Weights of a small GPT-style language model, trained from scratch on English Wikipedia.
Architecture: RMSNorm before each block, rotary positions, no biases in attention or MLP, untied embeddings, normalized queries and keys.
Training: a variant of Adam for these matrices, 617M tokens, 9408 steps.
MLP neurons of a small language model. Each row is named by its layer, matrix (gate and up: input weights) and neuron, and shows model dimensions 160-287. Each number is 128 + 24 x the weight over its row's rms, rounded and kept within 0 to 255. Numbers have three digits each. A neuron's up and down rows have the sign that makes its largest values positive.
After each neuron's rows, "fires after" lists the tokens most often just before its 100 highest values on Wikipedia text that the model never trained on.

L3.gate861:129114170107131090112122140135114163120098121102108123171132095138120191105170097128125129132131135155081121154093093112101163110170143145155153163098150160124116118127132108122142115132134105152094109171160158149169135097169107147142109106151114143098107119148146092115120120119111116118127149158135155105098096129126144133114098082076108132136149141144143132146102134138208149114146
L3.up861:088140128134154113095124124148118111172092121094166129136133192115163181128158091131142102135148128154116115173113082095122145127125114170146121122149061164137133115178154154138137124151102106149107133092120128157123098111107129166175163150129114130133113156140162096158159116138118147098158152119126147134119156123142143187158134124128169123113148151141169166109075155128169145126154
fires after: "| ", "at ", "11", "in ", "12"

L3.gate1224:129155167151124131135102105119088142173119120089126110136163163116118173125097142099129132133144122144137113127148123146136098103159105147127179157125139138114155133156150096117127147111139143163139123109087124138150117102133150119151117127176084132098093176134143108130153131118117106125157119116112094075120123128159124127094150095126091123108086110150128166106160117146113119125155
L3.up1224:096141113114103131090128110149078136142146128104117111154118130158126118092134142150167190113150148139123140132132121127149157126132124113112137109106089164147120147137184117111160141113163123145086171116108115112147111102148122151130137085122113133124129104169114114135164161081147120121158144162140179112127158104121106099150106116124114110137138120175118141126087135141102110156133
fires after: "| ", "No", "c", "at ", "(", "the "

L3.gate271:148110140139130154127100127094106111131159148119135113129128096118185179125125174168092157144108149154120156139130092139133131106129130140117131151151153116120148118141126107092122078120119108106135118105085154127087106156127136105117131082106098083084101124168119112159134118150145110126152158161134119128118183116098141101139085119102125090194146156156127122149123099142125116162103
L3.up271:168091114143125132110150090133101113113132142079157133121141150151132157097153133141149134144147143137132082146097101115137157133128143088141145116128151104145117151139110114133094165167106134128127111137160137129096087103133133147155134102129128106147123140135099126131139099132152171099114132133087174090096078117085085112091128092143123096139141112127087148147072136133146125159145
fires after: "| ", "the ", "=", "\n"

L3.gate518:109167137153133131149111134124123157075128117149135134106094170127167128102099168094115119106127138160159154083160091142119108118164109150107147087104170113125147125116155112127148155124116144134187092113154152083131126111139093110152154129132099158113143083126114126097077134105147134122110133147150118146189124097150162146106127099099128100166095127081134074104148087165171102133124
L3.up518:153125139108098088086117119120131032072144173147098047131098113115094113075126132099126142130115123147124115130160124118172149102108111145079120119124170079112113148128152101146124147092136122182130114139124095095161116121119103125131126176158100102143085119130141106124140146125143135132138118175126124146134164178161181139141144073135129138135083136119128120109111138123120174122095
fires after: "(", "| ", ", "

L7.gate1172:115151072112140107166109151166157142104115130163125086145115169135134090146153135133117123134153133150078135153166137088132146115127104104114124182108136150154131123119140156086165138165146128114172149139169111118112080113135126136124112094143133134155107144104104149141118131144172128090137113118110087135171138107127102130168156113110145087122140148118093157073130134175112137152107
L7.up1172:117119121157131129165112146123112144168144133105158091174098144144153163094175092130140184156128098112108098130147105129173143166123105061143140132116103151134158149145134104107150142132140126143134126128126131173129133125095164161169132150140108098108125123116091181159098131158120080128153124125157116144134125170131153161151126108113159118162067137120149100107146143170137167116106
fires after: "|", "Reception", ")"

L3.gate1239:111121178129114112118094173132106113117111140110167082171155119147161107096155117108100131157111150129134099114112134122123117101107159143086128142131120145112145127124114103142129114126155136112120155109149102070092109125126083166098114115135105141153132114114134108128151181129145131155115118146127142078173126102152164122143107098146159132135104137132114084165137123122120134098096
L3.up1239:152136132160177147108082130117166147126115144162104114149145163133133137130169147104164141146153091128121140100110139128177111138131132116155120110147156162139072180122121089081102139140148116121154137107134144117152105100135112167152128124067159103106154095102099124112083136140177152088137118149141141162115137103133121144139139124125127088120103122132121117131111156106122138080080
fires after: "the ", "in ", "from ", "• ", "| "

L6.gate12:146125121125124138147125091138186154098157140131091079130113184094116138065164155118106100101149118100106143131117098155144107150130112088097152122113126203110149114118090169110121121139177146145128126155139137122114109085156151136146148110113115118118092144085103177097091135132149132080115164158100137125169131115122162093105119091122110131148079133118126136147098136151151119136107
L6.up12:091084137101113129104130122095108140144141133106105155120114106117107141163133114159129149095126125127108091107093118127126100101098120142110142123147132136121156121127072118110133120148124108157149120083161112127156129132177128136122140113088110095105091110124149174150138139167109118100150173095139119073138141142115104129144143121115161135131128118139126153117077127119140097142127
fires after: "|", "|---|---|"

L3.gate57:103153121151160119150081154177108135127156121132143096119099164141128100092127096183106146143148112136118108155115112120147134124105127150102126108133145167139114120106118117145159108212144079123103142111103121073134121126170120099141098132118192153135123130127107102100138137152107154179147108098146125169123116153144122148126112144121148130134127134139146097098071137144150137138122
L3.up57:124174152086154157111146140117086120119123130120100085139149160101135105117153145123138170093134141157138166125141158104162115112118122159105100176137139168133108105110102109116157075134120136090145104110155120127177071141088083133103148114107120109147178156141134106190112098130163145184107114134120145114111149125145105094123131130156150117111112088111093117144115092109121094123113
fires after: "the ", "in ", "==", "three"

L7.gate606:077132149185109082143130188104177124115155128083139119084167127140113135108138100099132165138138150140085095127117134122138141117099134107137126078152087138139103141050139130114144164116159132131139168164165121130126091120143110138153150108134134099190133149128154149145133122146154139119130104134105111134110147148130106107104135168147115110151132139118099193133090157134105103155120
L7.up606:080158146160107132142107142120103147115083128147122107104120109138133138145176123094149088132118131104115154097163141121115133094139168180084143123151106128141107101135091163129111151171105131141145112142115156108078140111087117125117113127137154145148114096157091140154126117125109148125122077096126116087094174090123130159082123121112140146131069162107146143124127110174146147128152
fires after: "| ", " "

L3.gate152:136131092125145088146139181161130109122157182086061114132115125141130127098113140144145133127123106149116127108093086139119120119123181095088167118089141103139149122156087144133190136107131111124095119082155124129126095135139155141141125124148141141107138129135142108131150134156135165122083129116081176140159127120131133066149120097096093158121140123162116162123107135152134150180180
L3.up152:079162141131137133147124120132105123128145141105118113131087109136126149124128121098128118119113142091174111133131119158121111127136113120125133097115123130096158110138178108110128131139114127163149093110124156110108106106144144152115102127133181137121127129148129166182147156133088106159077167120132132107072144110121111120107104128108099078104125153149148147139123116136124155129133
fires after: "| ", " ", "; ", "to ", ", ", ": "